From a checkpoint of a small transformer trained on Wikipedia.
Size: 8 layers, width 512, 8 heads of 64 (4 for keys and values), MLP 1792 SwiGLU, vocabulary 32768, 62.4M parameters.
Architecture: RMSNorm before each block, learned positions, no biases in attention or MLP, untied embeddings, normalized queries and keys.
Training: a variant of Muon for these matrices, 716M tokens.
MLP neurons of a small language model. Each row is named by its layer, matrix (gate and up: input weights; down: output weights) and neuron, and shows model dimensions 437-500. Each number is 50 + 10 x the weight over its row's rms, rounded and kept within 0 to 99. A neuron's up and down rows have the sign that makes its largest values positive.
After each neuron's rows is what it responds to, as a language model described it from the Wikipedia text at the highest values.

L2.gate1504:58 43 54 43 65 43 41 50 44 47 48 49 28 60 54 45 52 65 41 40 36 57 53 73 36 56 55 53 54 43 64 39 56 77 46 44 42 51 49 41 35 61 25 43 58 42 46 51 32 56 57 43 65 53 49 23 57 50 54 48 41 30 48 50
L2.up1504:53 58 50 51 60 29 45 37 42 62 34 46 38 43 43 40 45 40 47 61 50 42 54 72 56 70 30 72 45 39 45 45 52 53 47 57 57 46 46 37 35 49 48 31 57 50 39 47 53 40 50 35 37 45 46 36 61 44 57 48 58 44 43 45
L2.down1504:39 46 45 49 41 46 43 48 50 51 46 44 59 57 45 35 51 68 60 45 44 48 51 40 37 47 51 59 48 60 37 29 47 60 45 50 60 50 52 70 55 52 52 64 55 54 41 41 70 35 51 67 54 56 53 55 61 39 47 54 32 51 63 49
Fires on "years" closing a time span after a number or determiner (four years, first ten years), plus some noun-phrase-final words like Division, War.

L3.gate339:54 44 52 53 51 49 45 41 59 58 55 46 60 49 51 41 46 60 75 54 56 59 41 68 47 54 54 58 35 26 43 32 35 57 36 73 57 54 31 52 46 41 42 58 41 37 55 50 43 62 33 57 66 67 62 42 51 45 60 54 48 53 68 37
L3.up339:51 43 51 47 63 30 46 51 39 52 51 52 54 56 55 59 51 36 39 61 32 58 50 42 60 50 23 51 60 53 56 46 35 56 36 37 49 40 37 48 56 57 63 46 59 44 43 57 37 41 49 58 49 51 58 35 50 41 70 60 46 53 76 46
L3.down339:53 43 44 60 41 47 57 59 54 66 50 79 65 34 32 58 53 51 61 53 42 49 39 54 52 37 35 56 40 36 59 51 31 57 37 43 54 54 34 64 40 71 53 34 47 43 47 49 37 59 56 67 63 34 55 46 54 44 65 52 51 68 54 57
Tokens in music, film and career articles: first words of section headings or table cells (Theatre, Actor), "with" for collaborators or teams, "radio", and paragraph-break newlines.

L2.gate682:31 45 75 55 53 56 51 57 51 57 61 49 57 38 56 57 43 45 58 39 48 45 30 37 68 46 65 72 71 52 35 49 61 27 45 51 69 40 58 58 41 38 68 48 61 59 57 53 61 38 49 54 39 49 59 57 54 51 41 36 56 59 54 55
L2.up682:53 55 41 41 34 53 43 42 62 44 35 48 49 48 67 59 44 56 23 43 49 55 44 48 82 45 58 33 42 38 52 53 49 42 51 46 43 39 32 51 52 54 40 43 36 65 44 61 53 62 44 59 54 49 44 43 70 54 48 60 37 46 57 38
L2.down682:42 49 37 39 36 64 53 52 37 45 44 56 52 59 37 57 49 55 61 53 44 71 49 57 55 46 63 42 38 40 40 64 60 42 60 45 41 61 56 47 49 48 44 44 44 48 49 44 47 46 48 60 55 60 67 48 60 57 56 46 67 64 62 33
Fires on the first token of a new unit in sports and biography pages: table cells after a pipe (blank or digits), list dashes under Honours, and he after a dated opening clause.

L4.gate1659:60 39 38 47 48 58 53 39 51 44 57 63 46 66 40 49 46 52 49 44 47 27 49 57 33 63 45 51 45 56 44 38 43 46 48 39 56 50 56 38 43 61 33 58 52 64 58 68 39 60 34 65 44 62 57 53 57 53 42 46 56 68 29 26
L4.up1659:60 64 61 54 51 46 47 46 52 57 45 53 39 53 56 42 56 52 52 49 51 51 48 53 55 53 57 45 68 46 44 41 50 54 38 41 49 52 50 57 47 46 58 40 44 54 54 42 66 41 54 46 50 48 46 35 29 55 56 41 65 59 48 64
L4.down1659:54 46 53 48 58 42 53 59 48 50 48 61 45 54 58 37 65 43 44 57 67 26 36 45 46 51 66 44 37 57 49 56 50 54 37 53 68 46 58 44 37 46 60 55 37 50 34 35 47 62 48 39 33 46 60 57 43 33 49 81 59 35 50 66
Tokens inside phrases that single out a subject, such as "the first person to", "one of the youngest", "the only rookie", "the second ship"; weaker on year digits and name pieces.

L4.gate480:67 47 60 45 51 44 58 55 45 57 39 50 51 47 46 58 61 61 56 40 33 55 66 62 42 48 62 46 44 58 36 46 50 41 37 54 72 52 49 44 60 47 53 49 48 46 55 57 69 58 52 35 65 41 45 49 52 57 71 47 51 41 67 48
L4.up480:50 43 57 54 48 30 35 53 55 37 42 44 44 53 59 41 48 40 53 45 63 54 53 50 50 47 51 39 48 37 41 41 44 40 45 26 51 34 46 42 57 53 47 32 74 56 42 41 52 58 60 54 46 42 49 61 52 49 75 42 50 46 41 45
L4.down480:62 43 46 42 44 60 46 43 54 46 57 52 38 44 43 56 55 83 58 40 41 48 48 67 49 56 31 37 61 31 59 65 56 62 60 42 48 48 42 63 57 47 58 60 62 45 37 55 43 43 42 29 65 44 43 64 40 49 45 63 33 44 62 48
Second word-piece right after a lone capital letter (especially P) in foreign names and titles, e.g. P-ear, P-ric-ey, P-amp-lona; weaker hits on "interf-ere" and " part".

L3.gate1688:30 40 54 47 47 70 62 58 54 45 29 30 47 64 58 50 51 58 59 56 46 65 47 49 57 41 41 46 44 54 55 38 35 49 50 34 47 43 58 55 58 39 54 47 69 45 53 46 37 56 48 47 46 57 49 55 59 49 49 27 57 72 53 50
L3.up1688:42 60 52 57 46 59 64 41 45 45 40 45 55 59 44 44 42 60 72 61 36 71 47 65 65 45 49 49 40 48 47 54 33 37 45 42 47 54 49 45 49 36 45 33 60 51 52 48 48 49 51 58 52 54 50 48 55 52 40 21 61 57 48 41
L3.down1688:52 53 49 63 53 68 33 64 60 35 50 52 54 66 55 47 67 55 64 39 47 66 56 55 66 54 50 53 65 63 51 47 47 57 51 33 55 43 60 62 42 47 47 32 39 52 46 49 54 60 60 60 53 37 45 57 49 57 41 44 59 39 61 56
Dashes, pipes, or closing parentheses right after a year or date, marking the end of one date and the next, as in (1948 – 1972), 2003 | 2005, (born 1976).

L3.gate938:57 53 44 70 41 44 64 39 47 59 45 39 45 59 59 57 54 46 14 67 55 40 33 77 50 48 63 58 51 53 42 39 54 65 44 57 60 45 48 61 48 45 44 39 55 52 51 53 41 63 58 52 62 52 55 55 53 48 51 51 49 63 52 65
L3.up938:59 56 46 52 55 53 61 63 48 65 56 33 54 41 44 58 44 48 39 44 66 53 33 64 50 51 50 51 49 62 52 50 46 45 52 42 54 35 42 45 51 54 49 39 38 51 44 66 53 54 59 55 41 48 49 46 61 44 54 36 48 51 46 40
L3.down938:54 61 56 65 40 54 54 37 40 42 58 55 37 53 49 56 53 49 68 37 49 56 50 47 68 68 63 45 56 54 38 71 64 53 36 34 34 39 58 64 51 43 52 64 36 42 43 56 55 49 36 50 39 45 41 51 54 51 38 39 56 47 53 45
Nouns or function words closing a phrase opened by an ordinal, number or superlative, e.g. first ten years, thirteenth year, 7th Earl, The first is; also dates and list closers.

L2.gate1087:51 57 35 47 55 62 47 68 57 37 39 43 68 40 64 47 39 75 50 70 49 58 43 52 61 50 53 40 57 63 64 48 33 54 43 52 46 59 52 51 52 58 58 64 59 49 52 38 55 42 60 51 35 48 41 47 62 49 53 49 37 50 58 60
L2.up1087:42 58 45 49 54 51 46 61 40 42 69 41 38 33 39 38 48 57 27 58 64 48 58 51 57 46 55 48 66 60 42 49 59 59 24 49 67 48 47 44 28 53 48 40 47 56 56 39 53 68 59 51 65 47 25 54 37 47 61 52 42 61 51 53
L2.down1087:53 65 41 38 61 55 58 61 47 57 60 55 34 37 68 49 61 35 49 48 57 48 72 43 36 54 43 73 36 52 49 49 70 51 48 46 59 31 39 44 43 57 31 42 53 40 44 41 53 61 51 63 39 52 37 45 52 62 48 29 59 36 27 37
Separators after a complete date or year, chiefly the dash between birth and death dates in biography openings, also "to" and ")" (1948 –, 2014 to, born 21 July 1991)).

L4.gate809:57 54 74 37 64 58 53 66 38 56 54 40 56 56 52 40 43 51 48 49 34 60 71 42 34 43 38 66 57 48 31 57 32 50 61 54 67 36 55 66 39 51 46 54 62 42 63 47 52 39 55 58 56 45 55 31 63 59 64 55 49 63 35 66
L4.up809:62 50 55 70 76 69 56 48 38 36 51 67 56 59 51 51 51 66 37 50 33 41 66 40 57 66 41 46 52 48 46 60 49 62 63 38 59 54 60 51 40 32 58 30 60 55 55 43 53 48 48 40 68 56 57 42 52 56 56 64 56 51 53 43
L4.down809:58 56 61 59 61 50 53 58 50 43 45 50 69 52 46 51 51 77 58 46 52 45 73 23 50 51 53 39 40 56 50 48 60 71 57 52 44 59 64 61 49 73 41 62 48 26 50 50 57 41 36 55 42 42 45 62 59 49 46 60 50 36 57 59
Fires on is/was directly after a subject naming a defining attribute, like "most notable contribution," "overall objective," or "first stop," before the answer follows.

L3.gate868:29 56 49 44 61 50 50 56 71 46 54 54 34 56 48 48 53 50 28 38 37 58 28 53 36 40 28 36 35 46 41 45 59 40 53 64 53 63 63 52 53 44 53 50 55 52 39 42 72 31 47 40 34 49 56 69 54 41 57 29 53 43 44 52
L3.up868:28 52 61 39 70 56 57 58 51 51 61 60 44 59 39 45 69 49 40 59 63 58 29 54 46 38 57 47 41 44 48 49 61 48 57 68 56 53 42 51 52 54 44 37 48 47 48 51 52 41 44 46 57 55 61 80 66 49 51 45 56 45 40 47
L3.down868:57 45 45 57 59 40 38 53 49 58 51 50 55 36 46 50 47 39 48 63 47 49 40 71 53 29 61 29 48 46 26 44 57 67 42 51 54 66 53 51 32 57 29 63 60 40 58 47 38 41 55 41 55 54 47 24 47 60 53 58 51 39 47 48
Prepositions such as in, into, out right after a ranking or motion phrase (finished sixth in, fell into, heads north out), plus digits inside names (Big 12, World 2).

L4.gate551:48 37 63 35 49 46 40 45 41 56 56 48 52 56 57 64 52 50 55 55 31 54 54 63 51 46 46 49 32 62 47 52 69 54 41 54 46 35 75 61 41 47 54 47 60 38 37 68 32 58 61 56 50 51 51 36 57 51 37 44 52 56 62 53
L4.up551:43 55 59 49 33 63 47 53 49 66 41 50 42 52 37 58 48 60 57 49 44 65 59 49 60 41 50 42 49 44 40 61 60 75 60 54 53 32 42 48 47 31 57 55 64 35 59 60 56 52 62 45 58 47 47 39 52 59 30 42 54 65 41 36
L4.down551:44 31 27 53 55 29 44 70 51 60 48 52 57 51 40 57 51 48 56 39 45 56 50 44 58 54 36 60 57 36 39 62 54 55 55 48 53 38 56 27 46 22 54 54 51 67 70 39 34 62 65 34 37 36 52 46 38 58 49 44 48 52 54 67
Column-header words in Wikipedia markdown tables (Title, Category, League, Result) and words opening == section headings == (Personal, Honours, Home media).

L4.gate1504:44 41 49 45 57 57 60 58 49 52 49 41 65 56 53 46 41 57 60 62 48 56 59 51 51 50 38 51 46 31 41 39 39 24 33 35 59 38 58 56 40 54 55 44 51 43 57 70 52 40 38 53 29 33 56 33 53 55 53 41 60 45 43 54
L4.up1504:60 31 59 59 53 53 49 52 50 49 36 41 57 45 52 61 47 62 58 59 61 58 47 43 54 39 52 54 45 42 46 43 50 38 39 43 62 67 21 51 52 40 64 37 50 56 60 64 36 55 47 50 53 40 51 54 42 36 46 40 52 38 47 63
L4.down1504:53 40 45 34 61 56 35 53 69 55 47 50 52 57 49 62 42 40 39 60 70 37 73 44 48 53 45 50 55 30 49 44 54 53 60 59 55 51 42 55 46 61 62 63 68 72 50 26 50 45 48 51 50 36 39 66 45 42 61 53 63 55 49 68
Plural nouns or their final suffix, often right after two, both, three, or the, naming a set: contin-ents, both mosques, two bodies.

L4.gate1116:65 46 38 56 54 45 36 44 40 49 43 66 57 52 73 66 23 41 59 35 58 45 31 71 41 41 42 33 47 40 53 45 36 59 60 68 47 64 73 57 52 44 60 58 42 66 44 59 57 64 53 47 48 45 72 55 45 67 56 37 54 80 46 61
L4.up1116:55 48 64 65 64 45 35 59 38 47 55 71 47 39 44 48 43 46 51 50 30 41 38 47 40 66 48 55 51 37 45 49 59 48 59 68 44 68 32 48 47 46 65 46 47 62 63 57 46 50 45 36 65 64 36 55 47 43 58 32 47 62 52 65
L4.down1116:50 51 40 62 60 40 56 47 51 50 49 61 57 50 64 40 47 40 60 59 41 47 24 53 41 33 50 52 41 41 53 59 61 42 50 46 64 78 55 43 61 56 77 50 59 40 51 54 52 47 60 31 61 69 59 25 50 40 50 48 68 52 46 51
Prepositions, mostly "in", that follow a superlative or "first" phrase to give its scope, as in "largest buildings in London" or "first Ghanaian to"; also "in" inside titles and table entries.

L4.gate1439:61 49 43 38 51 56 53 66 54 45 57 53 62 48 48 53 54 46 65 49 52 45 49 63 62 43 45 48 60 35 57 53 46 50 50 52 59 60 60 65 48 53 47 45 66 62 60 37 33 64 53 62 49 66 56 67 38 51 51 45 47 68 76 60
L4.up1439:60 36 44 48 44 46 65 70 51 49 48 60 40 56 27 47 36 47 74 57 59 51 57 64 46 38 35 54 59 59 50 52 35 51 43 50 46 67 60 58 37 43 52 62 53 52 48 47 54 61 54 57 55 55 62 49 45 44 41 49 60 57 52 50
L4.down1439:48 39 63 64 37 53 37 66 40 45 50 61 55 45 35 44 47 50 56 69 44 49 45 37 56 45 36 62 56 58 56 53 66 56 55 58 50 47 51 64 35 50 63 59 62 56 60 55 70 48 58 44 50 36 40 60 47 57 59 33 40 50 69 59
Digits, dashes, "to", and opening parentheses in years and date ranges, mostly in surname lists like (1914–2009) and decades like 1970s.

L2.gate1395:51 56 40 47 39 37 65 45 57 41 48 25 54 36 49 53 64 47 41 47 48 54 46 55 46 40 46 51 50 55 56 50 47 61 60 60 46 56 47 41 46 49 55 51 30 65 55 58 46 51 45 39 37 27 56 51 47 61 52 74 66 54 61 35
L2.up1395:55 50 45 61 65 37 78 52 76 37 37 34 43 30 44 47 60 50 45 46 35 52 48 45 41 47 43 54 59 49 54 47 51 48 64 56 45 54 71 47 36 57 54 63 30 66 57 49 62 50 57 54 42 22 37 54 58 52 63 73 54 53 44 47
L2.down1395:58 54 31 48 50 34 68 61 70 36 60 46 48 40 39 56 48 59 61 39 49 54 39 50 46 61 62 44 45 68 43 24 37 51 52 54 64 60 54 28 54 48 59 55 52 55 58 53 64 59 62 42 39 55 57 56 54 48 41 64 51 34 51 58
Line breaks and final pipe closing a row in wiki-style pipe tables, e.g. election results, discographies, sports records, before the next row.

L3.gate1734:48 52 56 46 61 58 61 55 66 51 52 62 56 47 60 54 61 35 64 43 30 29 48 62 38 37 49 49 53 50 55 57 55 66 56 58 59 41 43 53 49 41 54 37 46 54 62 50 50 48 47 65 57 41 49 66 48 40 39 45 49 47 65 68
L3.up1734:50 61 53 52 62 48 61 53 53 45 50 60 43 50 60 57 56 58 49 35 66 34 42 50 35 58 56 56 66 47 49 49 46 45 56 58 72 43 55 66 63 35 51 52 58 56 37 54 46 29 42 68 53 42 67 57 56 61 30 44 49 50 57 52
L3.down1734:57 59 55 44 51 59 57 43 47 56 49 84 48 36 63 52 62 51 72 55 50 49 49 53 51 67 52 63 60 52 49 42 57 47 63 38 27 41 48 43 59 32 77 50 52 51 64 57 48 37 59 49 48 45 60 53 52 55 29 55 49 52 37 44
Middle or final word pieces inside proper names, mostly places and surnames (Sch-ries-heim, B-elling-ham, Char-tier), plus some nouns like step in steppes, stepfather.

L4.gate1608:50 59 63 63 55 44 42 61 47 59 70 55 47 33 63 57 77 48 57 49 44 57 52 55 40 63 48 50 55 51 52 53 40 37 53 56 52 55 37 62 53 51 53 32 61 43 56 22 35 40 55 35 51 47 49 51 52 51 54 61 57 53 54 68
L4.up1608:70 59 51 60 49 37 45 58 48 33 50 53 54 59 50 55 69 35 58 75 43 31 45 47 54 60 41 41 44 45 55 51 29 47 46 46 72 42 56 66 59 33 52 61 60 68 35 45 48 31 56 47 62 40 48 58 45 39 38 45 73 48 57 54
L4.down1608:75 41 23 50 53 45 54 74 65 57 43 54 33 57 64 48 63 49 43 38 43 35 42 32 54 52 39 48 40 51 46 43 39 70 36 48 47 43 60 43 46 51 55 52 38 43 59 42 57 40 43 59 49 51 63 39 56 41 54 37 70 46 60 50
First word-piece of a surname right after a given name, in credits, lists and prose, e.g. Chart(ier), Lock(wood), Bol(and); occasionally ordinary words like Best, Cross, back.

L4.gate557:57 30 45 50 44 62 53 53 42 48 43 56 46 51 66 31 71 47 47 60 41 60 63 55 35 62 51 52 44 66 53 45 54 48 53 82 54 72 50 57 61 61 52 45 50 70 51 55 56 53 39 49 65 55 47 50 56 64 53 85 45 49 52 69
L4.up557:40 59 51 39 33 42 54 66 49 49 54 49 39 51 50 44 56 46 50 56 36 46 33 65 51 47 53 60 54 45 47 51 47 62 57 56 59 63 48 43 40 55 45 55 63 49 48 51 55 61 36 54 48 45 54 30 62 56 42 49 47 35 56 43
L4.down557:64 42 40 47 52 44 57 53 62 39 63 39 44 45 41 67 49 55 55 52 65 47 48 48 46 54 52 33 65 41 33 41 47 50 61 66 44 55 42 55 52 57 70 54 35 48 62 55 40 52 52 57 46 48 55 52 69 41 51 58 50 31 63 36
Blank-line newline ending a table, list or paragraph, just before a new section heading (==Accolades==, ===Pool E===) or new table; also the space before a year after from/between.

L2.gate730:43 62 51 52 41 59 62 45 58 45 46 51 43 45 52 60 65 58 44 58 60 49 44 41 43 45 59 57 56 33 49 41 47 48 57 50 44 57 42 67 60 38 52 53 52 65 50 49 65 52 35 46 74 49 54 67 61 55 54 58 39 42 48 59
L2.up730:45 45 51 45 42 49 48 50 60 61 41 59 57 56 47 62 54 48 46 64 57 46 63 35 53 51 45 48 43 50 44 36 35 73 51 57 45 54 42 32 55 45 71 40 39 51 49 59 58 42 42 41 59 45 53 72 46 51 40 38 40 35 57 66
L2.down730:44 57 48 36 53 50 61 35 65 41 37 63 50 47 55 71 29 50 66 52 27 42 55 64 38 49 52 35 53 39 57 57 56 49 37 35 31 34 42 39 37 62 64 44 54 47 49 47 40 54 44 46 50 43 57 58 52 47 31 74 61 35 27 56
Closing word-piece endings such as -ed, -ing, -ers, -ons that finish split names and titles in lists, e.g. Wick-ed, Gather-ing, Stamp-eders.

L3.gate1648:39 46 53 40 60 53 59 43 48 46 54 55 61 36 46 54 48 36 41 57 36 37 71 63 56 50 54 47 45 52 48 51 57 48 31 68 66 54 43 55 42 41 49 34 65 50 49 56 46 39 56 59 35 55 59 42 57 58 60 52 39 53 53 48
L3.up1648:37 56 48 45 44 40 50 47 47 47 65 46 32 48 52 53 44 56 58 39 50 47 60 56 33 62 51 68 52 39 41 45 55 50 57 50 43 55 77 41 41 52 43 39 65 42 60 51 59 45 44 52 54 61 39 30 38 60 37 36 43 47 43 62
L3.down1648:46 46 55 38 45 45 37 50 62 65 48 63 52 52 53 54 50 53 51 48 43 42 45 40 49 64 68 23 46 54 34 59 28 60 61 59 46 46 55 57 44 45 54 41 54 65 67 47 31 53 61 42 44 48 48 30 63 55 53 45 45 47 37 42
Head nouns right after quantifiers, numbers or "other" in Wikipedia prose, tables and headings, e.g. each year, two bodies, other race, Third round; also "No." table headers.

L3.gate130:57 41 45 57 52 47 44 50 37 48 41 41 69 21 44 57 59 34 51 53 32 40 57 35 36 40 54 50 40 60 59 57 42 47 47 67 53 47 44 49 38 53 55 33 44 55 57 57 57 50 45 40 49 42 46 54 64 51 59 58 58 48 47 31
L3.up130:52 65 60 36 60 49 37 35 53 45 60 44 36 50 43 49 51 37 54 40 40 69 38 34 43 47 42 61 47 52 45 40 55 56 43 67 29 71 45 52 56 43 67 53 45 63 58 75 45 60 44 52 43 28 54 29 41 62 47 47 43 48 59 59
L3.down130:34 53 49 61 62 53 50 52 55 45 52 65 33 50 43 45 49 56 42 60 63 52 62 73 40 39 77 42 48 52 50 33 49 44 42 65 37 56 42 46 50 42 53 54 29 32 60 47 30 58 47 45 39 41 43 57 56 71 40 50 31 46 58 53
Line breaks ending rows or lists in wiki tables and discographies, usually right after a closing pipe before the next row or heading; also occasional mid-sentence words like later, then.

L4.gate796:38 53 55 57 32 55 40 48 27 51 62 60 43 39 68 45 50 33 41 55 42 49 64 65 45 73 44 49 29 38 46 45 46 53 45 55 52 41 41 61 40 33 44 40 40 64 84 75 45 51 50 44 52 53 63 29 39 48 50 67 52 51 67 66
L4.up796:52 35 39 51 45 50 35 54 37 37 51 62 45 61 67 43 49 55 70 53 65 42 51 74 43 38 56 32 46 46 70 61 44 50 53 44 56 30 58 48 69 47 48 52 59 60 52 63 37 51 63 49 46 55 56 48 55 44 62 63 43 54 38 54
L4.down796:48 57 36 34 61 47 30 58 37 40 52 56 59 55 56 60 46 44 52 39 56 41 48 38 53 32 49 47 45 65 50 64 57 58 48 63 36 39 48 67 63 38 37 58 56 44 59 57 46 43 56 43 56 65 57 46 51 54 54 66 39 47 48 41
Separator tokens (pipes, hyphen bullets, en-dashes) and year digits at line starts in filmography tables and career lists, e.g. "| 2017 |", "- 1998–2002:".

L3.gate124:58 50 60 56 61 40 34 53 43 53 56 57 42 64 41 32 52 49 60 53 52 56 51 44 40 67 53 54 42 33 49 71 43 62 47 42 54 49 54 47 71 47 61 41 46 44 58 33 39 52 60 74 36 51 43 52 44 45 71 40 72 52 52 58
L3.up124:56 55 53 38 56 53 53 52 50 52 50 44 48 64 50 46 48 49 52 47 39 56 45 36 42 42 49 43 46 40 61 64 47 51 58 55 45 57 50 38 55 64 70 83 26 50 61 41 40 54 52 58 48 59 37 50 46 55 59 44 54 60 53 49
L3.down124:57 37 57 47 52 38 51 62 51 62 63 55 43 66 33 29 61 42 50 63 48 65 40 32 58 54 54 40 64 33 53 64 43 51 25 52 45 43 49 57 61 65 45 52 46 55 72 56 26 57 61 67 53 43 52 39 40 66 41 43 70 53 64 57
Tokens in the header rows of Wikipedia markdown tables, mainly pipes and column names like Length |, County, Party, Third party; plus scattered unrelated prose words.

L3.gate1543:68 40 56 58 55 39 48 52 49 39 51 60 38 55 47 50 48 44 56 55 76 38 64 51 53 45 62 42 35 53 67 40 44 37 40 49 57 34 55 62 52 35 33 58 35 49 51 64 39 47 55 52 59 43 71 48 45 54 56 77 58 37 42 72
L3.up1543:70 58 65 60 57 45 35 47 48 46 57 40 45 51 39 52 40 67 63 57 75 46 59 55 42 65 64 52 43 44 46 49 58 47 49 42 37 51 63 58 65 59 46 63 41 49 57 49 36 60 52 53 39 51 56 49 32 47 76 46 50 41 31 72
L3.down1543:74 49 55 50 60 53 48 51 58 56 54 56 45 65 48 66 69 47 66 64 51 53 52 53 42 37 50 46 57 42 35 59 47 50 47 54 43 33 45 53 44 56 52 53 60 64 45 41 31 45 46 33 66 36 56 50 36 23 39 34 28 49 47 41
Second word-piece of a word split after a short capital piece, usually opening a heading, paragraph or table cell, e.g. F·encing, B·alt, D·ual.

L2.gate1125:45 41 51 69 45 43 47 53 47 65 55 52 46 49 49 42 35 30 47 37 55 53 52 56 63 58 60 50 38 37 58 50 49 55 46 70 33 41 55 64 58 50 49 40 43 49 50 50 43 55 61 59 61 60 58 53 53 45 69 41 42 45 41 53
L2.up1125:42 30 65 60 47 41 35 55 46 51 59 45 46 19 47 48 49 55 54 39 72 46 39 53 53 55 64 51 49 47 59 25 61 61 32 64 57 32 37 61 36 53 57 61 55 76 43 55 57 57 50 50 43 68 57 53 39 54 57 43 42 42 53 46
L2.down1125:47 58 32 55 50 53 38 72 50 55 32 54 40 63 49 52 42 47 41 51 50 61 47 62 48 28 41 49 46 47 54 54 57 73 40 38 54 46 60 63 32 56 56 50 47 56 57 53 75 51 56 49 61 48 70 59 46 34 34 52 43 36 35 46
Role and credit words in music, film and sports articles, often in headings or after "was": Writing, Director, produced, recorded, frontman, Prop.

L2.gate275:56 45 51 44 46 55 50 47 52 44 52 51 58 45 48 54 56 51 47 46 69 64 47 49 44 66 43 43 34 53 57 51 59 61 51 68 53 58 40 61 61 49 57 48 48 34 51 48 58 46 44 53 51 62 69 42 50 43 57 55 47 48 35 50
L2.up275:39 62 42 66 65 61 44 48 36 61 57 53 42 59 58 62 57 57 53 63 56 59 51 57 33 67 44 62 55 56 49 45 57 67 60 46 67 63 43 45 65 58 54 66 58 44 52 52 56 45 55 25 62 56 51 64 42 54 42 30 50 58 27 50
L2.down275:42 41 37 66 61 57 56 40 57 65 55 48 53 49 62 57 49 54 53 51 61 52 45 63 41 37 36 42 59 41 35 46 55 38 78 32 50 51 45 37 65 50 41 63 47 51 22 60 69 49 32 43 41 26 58 57 44 26 34 47 24 54 21 56
Fires on the second token of a paragraph, heading, list item or table cell, usually the piece finishing a split word (F-ow-ler, E-vent-ually, Index-ing).

L2.gate930:49 48 54 57 35 49 36 64 53 31 42 50 55 55 66 45 68 58 44 41 44 45 55 49 76 59 48 53 59 42 59 60 45 37 47 65 58 64 28 59 55 39 59 48 50 43 54 48 56 62 53 39 38 45 44 33 55 53 49 47 51 50 41 45
L2.up930:51 53 57 59 45 56 65 56 48 51 56 44 65 53 47 42 55 65 50 44 45 49 37 49 61 57 52 56 52 45 57 69 43 53 61 55 64 53 50 59 69 40 59 49 55 46 57 44 31 52 71 39 40 62 47 63 60 43 28 46 51 39 36 55
L2.down930:42 43 33 30 45 45 52 36 53 49 40 58 56 50 44 44 76 40 49 34 41 66 52 47 60 58 36 37 48 63 48 42 64 45 59 60 50 42 15 53 32 60 41 37 51 49 33 51 56 54 54 55 48 47 65 47 39 24 56 49 46 61 54 55
Token right after a number or count word, mostly and/or linking a second quantity ("between one and six", "five or six"), or the counted noun ("seven women", "dozen people").